Weights of a small transformer language model.
Size: 9 layers, width 192, 6 heads of 32 (3 for keys and values), MLP 768 tanh GELU, vocabulary 8192, 5.29M parameters.
Architecture: LayerNorm before each block, biases, tied embeddings, attention and MLP in parallel.
MLP neurons of a small language model. Each row is named by its layer, matrix (up: input weights) and neuron, and shows model dimensions 0-127. Each number is 128 + 32 x the weight over its row's rms, rounded and kept within 0 to 255. Numbers have three digits each.
Before each neuron's rows, "fires after" lists the tokens most often just before its 100 highest values on Wikipedia text that the model never trained on.

fires after: " in", " of", " is"
L3.up253:181133117145094134094082132114137078153159133128114196105106139112163104104127131082147087191131121138047173174166202102128107170092108175131104136169129122164149140115136159090119180059179138128151122153144193090112142146117171096144139142151161073119189144105091167127113176106180116147115100070098109096138148174030106125148081140095137132089086123081165109109148142177133095113140

fires after: " in", " 18", " (", "–", " 16"
L3.up195:162111106148128161159098113129108137079131092054122165148124102094186142147092182162122127166118179081073129139136145189134146189082104187129096093156071212078129130147116160164103163168091079082109159149131120162100166129139118097132135124131156072149111089098142139088122133145101163127088127141080099124141199126141111161100147098131124137146111143055085120135144194154162094097110

fires after: ",", "-", "born", ";", "–"
L2.up580:115143100105105164141068142146093110111140104125152160188091149139159089149095116064086104155104139109157182194128195156128136206135152100141114171145111181184064155136137106110105159095107076122123122112105131112155125123097122138203161166152119102119131156145111135116116134054112136135102158116060169129203157153108124155120059109151166152105160111158093165132144159148041121156150

fires after: ",", " |", " and", ";", " but"
L3.up128:118159120132180183125164122126109135174120141077168152151177178173179083193125063195124131130132102143158120125162131176110061113143143167170112142099170140122100106067110118164135100114113125161142187105134185102120142180164122138124147121145115122077095108174124126119150177104141156095113081099145155188173128115160086099123070144064103130100122095104084140113147149165147051089122

fires after: "\n", ","
L2.up605:088105058134091133151090135117115111138164088099114188106137172164152089137097151058128105196100097138118169099140170160159109132119141109152082107108146144160097096113090128123111183109123146113107143116111187091167111162120168109155140110142135113155130176135129156114172197163170147099109139141071133158227149129090146165123147172085113098122155103185129097152176192153133158130076

fires after: "  ", " 1", " 0", " —", " 978"
L3.up484:118122098101192124088109116168115165128143147090096173104176130095173067182151115052120103171102134112152193181158156143135084142141112139121105168085100137184106041085183133156129180125134073152156112142076157137133087142114203144122136161173152173126083172108105195142132168128148151100126077111118114137174105116089108186110125139151148103082143129098124189123109130165134046128138

fires after: "\n", "-"
L2.up173:108189114093078157124078162132127084116133096111101200137098131170170092156077167082118092170091117135100162173178184084109124134147112143135116144148104113228124134162134090100132183151157142171118177121083143128199129121137147121148133109123129121153101154143159122142144160078111140101100099160121130152201141114038103161109122097126102105077135071167067108156118173128102181191134

fires after: "="
L3.up476:143123146122184115109143112210092190113114127133105157102113138088131164126181138129222035125162056100103163110114130145162149093106175128183084100155136135178185053108174151127106138112096143121094097134150083138057153127133120110172162167168164144133139161115137119161149122171172112134112076164123133138146120156139132103105149203139185141126115145174170182104146115152119155118110

fires after: " the", "In", " (", "=", " In"
L3.up585:139137058177134136108112134108128200111178084091104140104111095145173185149104157117097085135092101107086146152127146202159159096125120095167114107137104120163171098134160054141135149141092114153097090089140104168138154136195108170162164135176131152164170142129171122089151106186129142105128134156093143166159169111213094159113108145131150124070105052122124123124165124123070077130065

fires after: " |", "\n", "|", "="
L3.up244:162106119207159069120116131123077135138123145122123124096138139129152104159135100148171145110089148173129157133130203221091113131153226102107122111105169093098091131092068099112146125112141131089123121072117108120160185135154148130112172102152133136178163168158137103144150119103153133172097132123136146125134136184145109078155146175126149114066128154141161143207165105167107097165104

fires after: "\n", "\n\n", " (", "=", "."
L3.up26:144094125200174184122062125071100145123152110091175133114113141128162124168183082076136132119112127121064088128130143123155117143124179140118118169175102108133148071157106117192120080099083106084104144130138113142207141107141167139164086116122128086144162149102143142115115178159098128074125107185068079139137151099222107108114196117152121123115145086094164190166174152157120141066129

fires after: " \"", " |", "-", "=", " ("
L3.up496:195116120157100113185148148150125150076169081116069134076116101143142148146088111093159100167106139106165126122129122126174130119139152119131101133167158111097152067148154114173189127147113084151113053175128108144138065118193146075114114121100103148146108161116204088145132098167059169103081091115111091140165184143170073104097161117126159158158103091085098170158172170143147126153097

fires after: " |", "|"
L2.up160:082118109094165148108148130118109140104156156140111182106095168154229110152174125100124071160102134125086217229153203096132096130133119127121112147107140103164118125159136132162106121121153118111155113092142156161083107219127157132175104130177102106081076156164156133136090130066117140115121076141120112145140156171108161184172095125218144111056167078149138118153125117150130083100143

fires after: "\n"
L3.up604:062144060173110161099143152063084121055153118109142170104135158127139061111124074043143084106124150091123168094169172145165127146137140131109120144139145090165121126143101166100186128159120131046139093158095122119151096135078146117158152122139100118136111192110153095084125196156123161158133134161054110175151137169096144128106117186110117124158100089139144166119162137180132154097086

fires after: "\n", "-", "|"
L2.up198:106151088155147151066125187102102211058130129095088219119071140197166121122112160068121079154163118073061201119169189124124130134123166148125105127148090142132091063115091119172153150085099087108075118093121148155118116122171133107166116108124153109131163128189146155181157192126165124117116128138152106179176127133133120143104146153175203128066192124119159132113149110127108088144121

fires after: "="
L3.up8:105082130150161122125150118129105136134135114115174120104151112158140126145184137133166102117151079050126127116166109161099110181081150101195108145124135129158132079175148108193106161082164133151118079146157076146124162154113167146120118148141125108132111054168236111165143140236076105175166050136149098146184153151204111128138136148160122154159141091159130216053181124107151120137131

fires after: "\n", "-", "  "
L2.up365:139131090149127170123096102103113106090129128092120143100109136153200142148115108038170097216172105150116104121148158119169091116113177145125099168121118167122165122159071139135132146160094086046110145184159175157116086203146150119121117121158159127133149082107123120072110158192123145142121136094108094142196142132164084149084170143114075090114103090126121186115104157182142112119115

fires after: "–", " 18", "19", " in"
L3.up500:128140087140101169164110123100097174170102093137097147118091105119147150187129187165125111168119160088101195085155128181184116133138127157141096121183116144128128135136138188098088176115050167059111145142110113189136152162102126082170134196131167116121123137110126156080159122171097113194143051115087095124124146109162039098138146154126130132133103129070116117093111107100113091100108

fires after: " |", "  ", "\n", "-", "|", " was"
L2.up24:148145109164103112090107115172102124113095128154164164143113135144211129115160165107090082131160113100132106139149153125129177161118137121134090109150172142114123053076141092134194187107129078068105090112121158151124135235119121114163108132163132130096152206115148177123137185136135171114134129098152070173097178168145121166085115110162182105149118037120159143071159124150103134089062

fires after: " |", "|", ":"
L2.up741:145105143157156107136114096209083115138138110126149158173109119198191092156124089112108164139128034142116095141167142131145128095094165140140107168110134159107064107118136056116172169096120114075132123053136148149136179121141106110178172156167140096112143231152136132148160191118160145155116138079176110131142196145126124153094134126122153085129160072122197161097121107165097127101105

fires after: " |", "\n", " –", " medal", ","
L2.up334:095129095102178173072051209112114055137123122126169136129132155167129069107114147076128090126096142116120221163168154104135084128106142097082135177134160108200109083096142138148149129111168124124136147135087140111164082137088172069214154105143115121133138176123121099136116145119099151109145129114127113145144118230079115191142103138120069153116168143153173099152142100122120172101105

fires after: " |", " —", ","
L3.up409:096163095146158147118119127151143111105127150083139182163168131153144075130092100099120084164100103094164190141191125164153049079150106124118118156126183154132073105107085161128140160195129119148112201162077169125152102145139138164167110114177159094097040063099145148153101164112115175112158094099145159171127137119122084146153125116113173120178121069071065154111124136171159091095105

fires after: " (", ")", " is", " Bronze", " was", ","
L3.up665:120148152120176149149136140094094123123163112094109170120122178177170018196146125147154116113091110098138213116149169111133111128134172141138109155067110125135091167131101120123197135109171191107139153155056185119169140078131129100176163125102161139142126140124102131129171150067089121106112149181118148131216153132060074112138139128117122114108131091103157098124139075123140146105162

fires after: "|", " |"
L2.up82:139139133151129124154144160186109162162088126123103137132081112107130111152160120133097116143119158123157118161145154045133098080120134141163100140127196080085157075178121172104119165139122153117103137104202129126138110162095126069152140141153082125088134155103140142131130143110155136125155127124156101137094161133154175138139193119151154086097116057122097223172137092170113093172142

fires after: " in", " 18"
L3.up636:088164112129135162148171158124081127159169156086159134167096135162153142105154146107097094119116157076097194141153122186109093180122141140182103144162165120096124058108139207150088106046165153173092123157109173120109177183153139095092147182171196134110119139112100148121140120124115130149117131118099117144115123108135071168178134115109093124083132167087136150118116113125193084104155

fires after: "=", "\n\n", " is", "\n", ","
L3.up553:163116141159138200157080153143120156118040124077196146094081179079130102193104132137109137164194131129109092136131141117162106133140162138100123125126119128143156110192121171158144105090129080109153107180137133148126103179135108081130129173164094057115152092156153126104130111111106124181059113131150153178137165165131121134059124113099139095149111110097161139082120087191089133092125

fires after: "=", " |", "\n", "|"
L3.up170:167139111197118120125130168187119220025053115102131142105106114116154123145136103095170128133128133113131135117132142155130106103101178174146105104136185116191101082113143069116193113130164122122087098114143096102189128146146124123170169114179126128187116108182198106161123133113164133112065092117141102140164152164194050115096158133128182088064101137153148166175172156110107102184115

fires after: " |", " —", "|", " Total", " were"
L3.up678:121124143144102123153163182225103201128106122146120193101090139102189075137094078113161096117160070177152180112144202117113146139134153109130123171142164109176166076156189143168124112120144127157120079097131127073171073210106173138154149121159087177106105131147141128171112151127145147172113151089150121161131162137176167100130071148152104080066118116163149179161138063155093114147071

fires after: ",", "born", "s", "oni", "ls", "-"
L3.up543:101136115143162179156067224123127125145138114101152139165135219144123056208103104119104138081091124125143159133159139105157101103141129095102128097133137156126107136078128112135114142091146112084101126109083180165152127130136130109163101138103164092157094147230110155065144114116119135104085129110140138158205147179136112211103118143112095081165133130141123090117109162133112078084083

fires after: "-", " |", " 1", " 0", " 2"
L3.up505:125095070123105099141139149148098151111161145069079140114148151135114122104108139099159077158116154126171141195114183168084127123089170138090092154111136098156103076114106118179150110126148130135114163124125166110151087124129170095156113139147154141082171144087078120171100148100139131069118150005123095111119164143140082080141132162148136195114152120149136210093156129114145154138111

fires after: "-", " of", " in", " the", ":", "="
L3.up435:139116086153158110175128103106084112043153089124068165114117186082147137154113132140156130136127114163084147143175144164138097161107157231143122141097117168167133145147109123151133115089113141079101127129158126122134156167120124074168159171178194126120102155116066117098179186099146155142101138057122132139149145130133124112075152128186181123120112182122165168118120119162101060133115

fires after: "\n", ")", " |"
L3.up101:104128131176174197112095106107080139126125110126112175126124202100119079138079111105152072098150135133102203141219175127149116147105153128139102122129119127139084131133102171128104192145108126075097101127095198120144082129089134127194118131145148085147171179134099185125094170137115119138127159140125115192150212129090084189125124154086129146092102106133140103110143122167126137066086

fires after: "  ", "-", " 1", " 0", " 2", " 5"
L3.up368:121112089147164129151087109147124148063119126068094175080168166146164141162134102095138085201144143119060176135139166122165119170132161191144095183091128155140111060151107177148146182084063094093115114122143117138117103170117162114135076160198126085144112125097171132159102150143141149167127067125071094147195180141100118157139126141144103095076145079051107144055137146168187094070137

fires after: "–", " |", "|", "\n"
L2.up606:076111126114185136192079176080098167150189134099129149087143144141125092109172109108138104126147118093079253134146154067102120100094118128097113166139173152112150089138124175132115128096145168125112110046105147143190143132101195132128119113127118124109118158170127114157142101044131126131095148120112124104141149217108131133190134164204076157066079102124185113150136087138151098130114

fires after: " |", ";", " (", " \""
L3.up642:121144126117145153126160138105102176120133117044139188122141139187194080204138104138070132148181139139130139084170135122142098111140120115126104111113167161127118119141128111116160158152180094137152118085080162053199151150178136086121120092174137156121099139192183076092167171109108163069088134118183147187156157192162040119121100138126131095073101121114109180162162089162104065144095

fires after: "|", "-", " |", "–", "\n"
L3.up250:157133100131130119095127089144086157144127147117092158057133091094195106166110129089155139126107103114108237165161237117106163148154142169127099134134087122103122118105140116117145105090150153139109084102086171113156178131174176135163092100143109101107156173150136165108144151129105119123125147127114120140177184154110071147146146131160184104097136099118109131150138083158099105134068

fires after: " |", "|"
L3.up574:112168103159119106085098177155112120190079176118057163134088131160118058154113148120125084132129149172117118101120152112132102110124204109093097120136104113154175084138139184078121117140186159087102109117120160115156124211137133162086118104135090144113116159059161134123132160134144121106135092123159117155147149153094217149125234175139106138082169163094147180141158104141117153145133

fires after: "|", "–", "-", " Gold", " Bronze", "\n\n"
L3.up400:166141112112182136169159153141093177092177118141105162138112122066172108166072078139111105107107154122084168118178178124139140118134161206154107095153158133121112077141148088082095129110135122107115098077060108174127157141108156143157156150130174149126158142117098139073147143144111114190147138131134131100163179147088058196150139090162138174116164119170096155163139127109143106129115

fires after: "  ", "-", " Conference", " League", " Quarter"
L3.up498:120084084134102065159135134071101204082125155150096141131103110195136163120140171119186111162117115133126125143136157097163107167104132090107091128118161118133136078059109121170130126144198137111154123117098097151089166137126218094142139116137212142117105097109154076092159139111126138127133097091106049112206116125118128123188166205142118133193126132174189180133106101145133076144136

fires after: " |", "|"
L2.up353:097135135106158144099118161107090147070125111110147197126087132132207121117167112089111082151143096108162192126168196134134098132101136180080100160107159107180153057105179161150155100122149134129141119090096093177095090131074146102167165157158125147121092166124123152169115149184112158109126102099167105143174141185074172144122134127215065135070151122130170151106098077154154112110152

fires after: "-", ")", " is", " ("
L3.up141:184112080112129162117141108136070126117117183127157168143174149120232073139089102126157065088123134137133156149146245108098153171096159148137133102127166163156105122103087129141172144139166129089129145105074196154158117125125116148119176123150197143139132137136116120105138182073153152105129168093100056122238135180086081155132098143139117128112178149078138183180151126158137096129164

fires after: " the", " two", "$"
L3.up375:102092090205161161158156127093124189054138134120109096052167124157119175149101156097147105114121120068124125166111117161198113178141116104147099106182125064096174067115154140131173118168068156106141107171108100153178086238161135115076085162145124163094142136065158129115121128172111130135128109128140145156139166102164116152148172165219168120113138119104122078126158143122101115112084

fires after: " |", "–", "|", " Quarter"
L3.up538:106131118154226085132125144136100182131134180142077160063146141148129107089193151150153096113154156137077230159120215098125072114081167102094116133153181114117137089123128164141119116144200112116139125072110158126151130172147221107137125092116126133137171130114140109162136110107152119107126117059135120113122145130098124141165185172199066126091095101165174156149148054121151131105129

fires after: " |", "|", ".", ")"
L2.up753:150158157089175144120140175173108160179119109046120173104117162126146154142130162117148076177120120138135159149133147116100099124113127170133128150146182064139166052092178135152148060102119155089124103082104153136134129168095104105121136112109108182104094155099114171134131122147098144118095181120141064151153164198043121152098137135145162124108128052107146100137150082164112077163146

fires after: " |", " Conference", "  ", "|", " Quarter", ","
L2.up154:061141134101208172059130177077106155134170165109119161141123159174176079139120092089095109169125105106098176159152176142107120145101146086125128110183198167161095072150178150131147127177161101162128083085072091132120122140115172143158137120198125106089177136142118104139107165155096121083064100108147127133138135120079170121162145150163082139098127161192171164111142084133133130125115

fires after: "=", ".", "\n"
L3.up634:120140109151126152136131089100123139099138081154073145080139158125120078146108092087157089089106134213102125168175105172136120094166153115126148137116105140187189078171145063174154114156105093116091111157200123133163135147108113151173130131135120155141081183163221140101123144120130139071091100140124127153135113155190163118109121188130179145105146143162139150137140117160141082100098

fires after: ".", "=", "\n\n", " He", " acc"
L3.up728:161124117155175147060140094148119119063112107155118145100122156109153013122076140105156081087151118131114168151143145144127065056098154138149094143106098072128112111132054129122156176109158146147147114108136137131120108122159146109149138102158149133179159105177220126115115115167114131132061160153114085160134126121184145102126141206092164099134132097133142127160163120090093118141067

fires after: "|", " |", "-", "."
L3.up466:182115136121122183085146169155069110154096133179100158109120180119182070118058088125163112109162190139072143118093164084116123179169132100143134149105144153152089101108055115118166151136145089121156157134115161136171097113107153138125122186157118104095138209129154120108117146091144150089076099097125115135121115171081121146076113146141140183072174170127157160150186105182085115126118

fires after: " |", "|"
L3.up171:104143145116184102135121114151104129111058089065112164163130136112194149136088089145109084180150186126139131156139132206111143144134151152132121158159157071122085067158164137150135112125167133075130165129124151108139157157173124084154134148099089166144090144109157148176123144106164148182046137095122077164158112153145093099085135147169116097078145070129082173192103108160115121158104

fires after: " (", " \"", "-"
L3.up586:173128152194142177150121163122109129109152115084096107091111111119107132119170108136133160134092150143105185158104197159129157137130145153178119086169133108116115091128129115118195128174108042093143085125131174109177124148102170053149106108100182062140173148139107103082163107124109149120149120127073098124192194161168084081145140130174124176149091121148113135157106134141169153139098

fires after: " |", "\n", " medal", " is", " was", ")"
L3.up659:193158132165149158126143115135108153097054120101089138144134168140160156239050088125151101080128122115143161157158162080104137139135188124130124154155134161085111123095097117130131144179173158088099188074164111137156128100146114126114147137147124063144136127155110160131114103156131150073106120122168127147127132176165119080113159150121128087127114083172106109152172126119129112130072

fires after: " |", "born", ",", " is", " was"
L3.up210:112120091107150183079144157114091053127149141044145158143161146158176107136152123072095099142091126102110242140162180127125122181127123099126115154137121111176085097105143136136119178045150116134161199159071229166159089161155147173165143123163166100108110134150130147104132140108114145095110117122115115136139155153083083160138075124132159124085140083101093131146153126155132078138202

fires after: "  ", " in", " of", "-", " at", " on"
L3.up367:163106089184093098149072116118101137128123159105134140133145135110179151134172154126142090145102122157105153126149176186180102166145115184145084098130139104132154033121132208159172161114114097136107102120110111124123133133142210086121111098129135143177108146136122143113144191169136137162144102118133091118183182124045116132095136141127122165102089125179104130087117156114161151128088

fires after: ".", "\n\n", "="
L3.up533:099124096158161131068166148101102092099151102075097195090184089134165061137165122116140093069101223069127121117142177175111137111103146158073132137152096129092122162113080104138104183107079111129132180180107138175162099153184117156218155145179138145166110087134116147086137158150100155125090108177126074173127173136136139122122130131093146129146169115088111148109194136129119157095125

fires after: ",", " and", ".", " acc", " the", " but"
L3.up654:105123139163138180123185151125125116116096103141155103140111132154163090108220098142172110126139059107112087096095153122116141078097131125136121159148083148102167130110088107131160134113122119156139082129153137119059125199160138153121155159137155109143070079121162087155171102176114163109146078083146080233161144108211155136092149129129121073174051093091142167161164143119155082098072

fires after: "=", " the"
L3.up633:093074109195108094093096131137104183111132121181059135109127137111142158147181113141136079186103108151083149129127140186187132129113167102183073110139095171103168100175119096115149074111107127126098084146099132145116133128105131116107109160186123174222111146119132152095207169126158146123108113152052114118128153144102166108129113141107126142115103063159124134150172127165174111082089

fires after: " |", "′", ";", " 86", " 17"
L3.up593:122116128133173139133108132142109128081147142056181188133114136152191129162109087114081117130128141094103184077165131228167072192128109144110095161139146137138085109068144163182135148105134155114135230141110183069151167147199175121111153164179172070113163143125096141127147131082145130102086178074102138121125154082119101154147102128111134166072134097108099122115120107084101064099155

fires after: "=", " |", "|", "\n\n", ","
L3.up295:164178141193149134060109141101136121158110083096102141146164151137106073162140053084108054096120118138133156167142134111099112120106164065135086162131098085132134085090095116141164125125110150098065156103205200105149119184118161119109133159167114141131094132180194167136125105178132145127116164118143096178140164206149107067135124179094143143109140035141130161198123097148121141138120

fires after: " (", ";", " F", " En", "-", "Fran"
L3.up763:158124117103165163120195127099097102147165156141153132100169174139144065129146155124178113108162074177109144108150170145073087158140157112122124132106134176176113120147117032111161139158099149132173126178118146072143155131150164019122071146120131146133115114169204143116149113134139136114097101140208115166203152162084039143128139143120127124073142116149106186134089076135137065116157

fires after: "\n", "-", "|", ":", " /", "\n\n"
L3.up664:189122118129154095116136197203082129106118140090111152155147133173169108126090128116112149141131063113144156138151182167107121119140184130164106085096138152132071070145083104094191124171136098145116088088131089146155148104151144076150128167125112117128124191161149095188181177100165141085137134169167140132201151144120094118026155137182148144091169114163119209114111132157155133116127

fires after: "|", "-"
L3.up732:162115137141157132102121176171100123113149153117093173108138127130154133114099123151134121131121181152052161152144217170082104116117170180090132137107093168198130124140096170075125135130175073104119134075164125144152098131141128150164107134155140125126131172158080101026128140103125145158118104140120134128128199180068139137116166129189132120056156162134133119162153131101161156080103

fires after: " |", "|", "-", ":", "="
L3.up145:159128124102062115104188100146100124133108145143092138116066095094163115108157097117130120145113119172174142119141131152127131151075200109119109170126180192145154062135149120123136125182142118112124127116120194055164185099083150097151117137146112107154125147122201107188161194109188124112097119139131147119158191186110116117112173174112111127096081106154120161170151103123177168139113

fires after: "|", " |", ",", "-", "–"
L2.up100:106147044094113135158124124081084168089160144143094142080124147131163120146126123108117142192081119101132208161151230151109141162134149106144090160140133121126088109156134112096129123159174138138085142161087153138149114203101185152195125110157131142163093122161160147114145158089115136129106090098101159155167156185150115166180109176147119118091093115065116170150155061160147018149150

fires after: " |", "|", " @"
L3.up223:129177124127178146110095136179055135136166153123090120126202127154136100155109097112147140125136108153124152162170208147103058149150156194132128157126159069125094113113139138061171111205174137137186180086110116101154105134145159145144120163162114109143151130162155063107148140099134128056124101113163086155152125147079136130142140160172054171092072162126119123141119076099113035167118

fires after: " (", "-"
L3.up187:185074080147105107180069209125098127110148140113090121126105111155131082105144143146129142132108090137093135152111139111176154076091112144145077139118127124131191121161140106131112137146118126158129046133111137173145124182087186100134088096146158118113067109134161144146149129078130124103140047096091126123152184146181143178109165104184135126141109109144140113143139132159177194120074

fires after: " in", " of", " the", " to"
L3.up80:080108110143161125126129123141085150130155148155141147151162179175170163139156128124144144161127095132065098161158136193147072169141112118161095118135133171163108057104131148114126104090117093152090083139149081154169170161123145115150158161144158149115087162155112121128186169163100134105172172104114123125142122168173097120175130160149161111047153174086186158157134094117147072141119

fires after: " in", " the", "|", " |"
L3.up487:074114093170152053078068108118121105139178129117140154135165100089129126133183095136115086112119192166125119183150185132132129160137135160142106162172106092106154096164143158071117099113130153133118130119104125144150127192095156105163143111129141134145139133095144121123116143134142143170078129147081087146139222175124117102126139140131092154123115128102094117133196122097159156121064

fires after: " |", "|", "-", ","
L2.up138:112154086091135099151141111141096080101133120146157206146117161115203101138152149108064131166107133091099181153171231107117129122142160105133105179162096137172094124141140163141150110144153108147128120149106150142094086174079184172164132132158148121105112190120148161109122176088092119127150131131132189179129143184082150193130110120157149161117126130099101124124191097123120122092133

fires after: "\n\n", "\n", ".", "s", "="
L3.up471:168161143225135171115154171082132186086098117063161132158128166140161176114096115137209083105109154123091119113123122166152102130150184170169101140137091101124137118115119123131169144069145090071114134099152091197182121137173142134097138144122176144183154172151074099137138161152137133106122103096098056130159136084118109098081181121090142133099117115131125131135213192109203163072120

fires after: ".", " Preceded", " Succeeded"
L3.up59:153179078207166129108158178123117166136147144054126143124136168094109219146052095121123079111186215127100142121098138183108132135136147122145139124086174134172156121110093126120198150148101122143119111148165140139169065145189137091182137122175150173171121152125130176080124107112216157122061152130119079182113127127171109107089108196126137138045152083080111147105173104132114103147115

fires after: " |", " –", " Conference"
L3.up676:100122148098205101134130130152084155095061138094158132168116140161133118146165100104153138162115156124110182174118206143122136088086169091117113133113157127159130079112149131143099165168168135062125195060123115083110136133153195152140127115149161141175127152143201150150108118132161135131156140076096091119139164137047091147161170108114126121116166119126207118118168135097138121117137

fires after: " |", "|", " 5", " 6", " 9"
L3.up590:103132124134155172079118090152113145163144140136098190146129120105145054110123138051125005155128166117105185167139128143095149120109128121125113152090110108169120104109148152183149074148154101130122145181093208120183072114125144111215130145163132129105127189122119127108097141089075119098140105125150146154125182160102093123111083125130108173086152129106053128120124094147077152088148

fires after: "-", "\n\n", " \"", " (", "=", "\n"
L3.up694:122137161255126138138160181098123123096132055094099130105111157109139144092149151101177125148073058074125150102161145135202120125098145136120118088163088110146136140104165130081154139115148098087158083137100118148155173134151107092118116143112175111138172124121111121079134154114075134165151139125079082131167133073185078052069178134131122114149100136148105174188175190193188172107149

fires after: " in"
L3.up17:083152078164164100110090099160087172148118137138175154161078102108145121173209100187126114148125127132041158181110144168121130166100155145216084109155120122119133117139155139144124145092150130130107138119131116127083184159171145074080163167129172124170130110130124122149141149138122117165121154131114136107162182120105105151149151138127113118079100144076118156093207111132121127084119

fires after: "-", "\n", "|", " •"
L3.up132:108123078111130132087142119124122135098090130119128136084120183156175100169105103085106085192144083122125165154165151101135153124113173204144092109070166133169106114122102140166133141127093121118117114119176143189164156132115144143159061188176123143082084123108124116081104153166142157145105146125102083137184182146058063151109132132132137095120130077127067212152120123154160066113145

fires after: " in", " (", "In", " In", " the", "On"
L3.up365:162098097124079142138144077146103113082125081096088138127149122117126141161129139147157117123152168146139117114164117181167142126160124124145129159153093120081153120145113090135105122189079151130114090135147138143070142221113099082113112157168173170156122113139160090085185123067069130097045126166115126169168209158141075107122117131168112167096097130104115147170168140135113180149087

fires after: ".", "-", " the", "{", " has"
L3.up143:130085080134107123138082139084116115154108088106101147104107141173129135133036137105129143090205127145102138120169106122111079116161136197133116157054113103205106123143128134214104179110170140136151130155140146132116130132183142120128077161178157106050117159146151058145115162152112122138103136123151138174164140073116076149143150120117153181089170116098123133139104170108127114150091

fires after: " |", ".", ":"
L3.up52:096138125157153145156117110114107123120104161051130169103101139140124131104119112113215070134154129070102117141143133200138105125177137091117119157158170108128115094139152107205143172123136104100068159133130153163116023145123127156117147078145099105203117103089196187158119104112149134151067042177118042152131150139137116152096146159135139109093114088062140156085150146127121176101089

fires after: "-", " \"", " (", " the"
L3.up158:126095116186101126190142113132112064110139078108065154082196171144136133135139130118168125143123131174088136081158148214135142134107136158091100085140125158075105167133136131116140180185095093133143146102130217075109154150116116090100082103188146113151111083059162126116130139176093145121086088138082067155168185176103069112079150151118155151153131160084131144137134151142135117136131

fires after: ".", "="
L2.up76:145119144161171143149089161132058172130107078040110182085119181117113168125094070096172062139182152123089155150179177161136118117112142210157111137168162161138146109102106142152099140071040108127077119165150144163130107152121140157144146149168168127137131131114130213104116132148176157148071073127115043137185146160130139152084201210120154144119150130060141151084142116165135093103109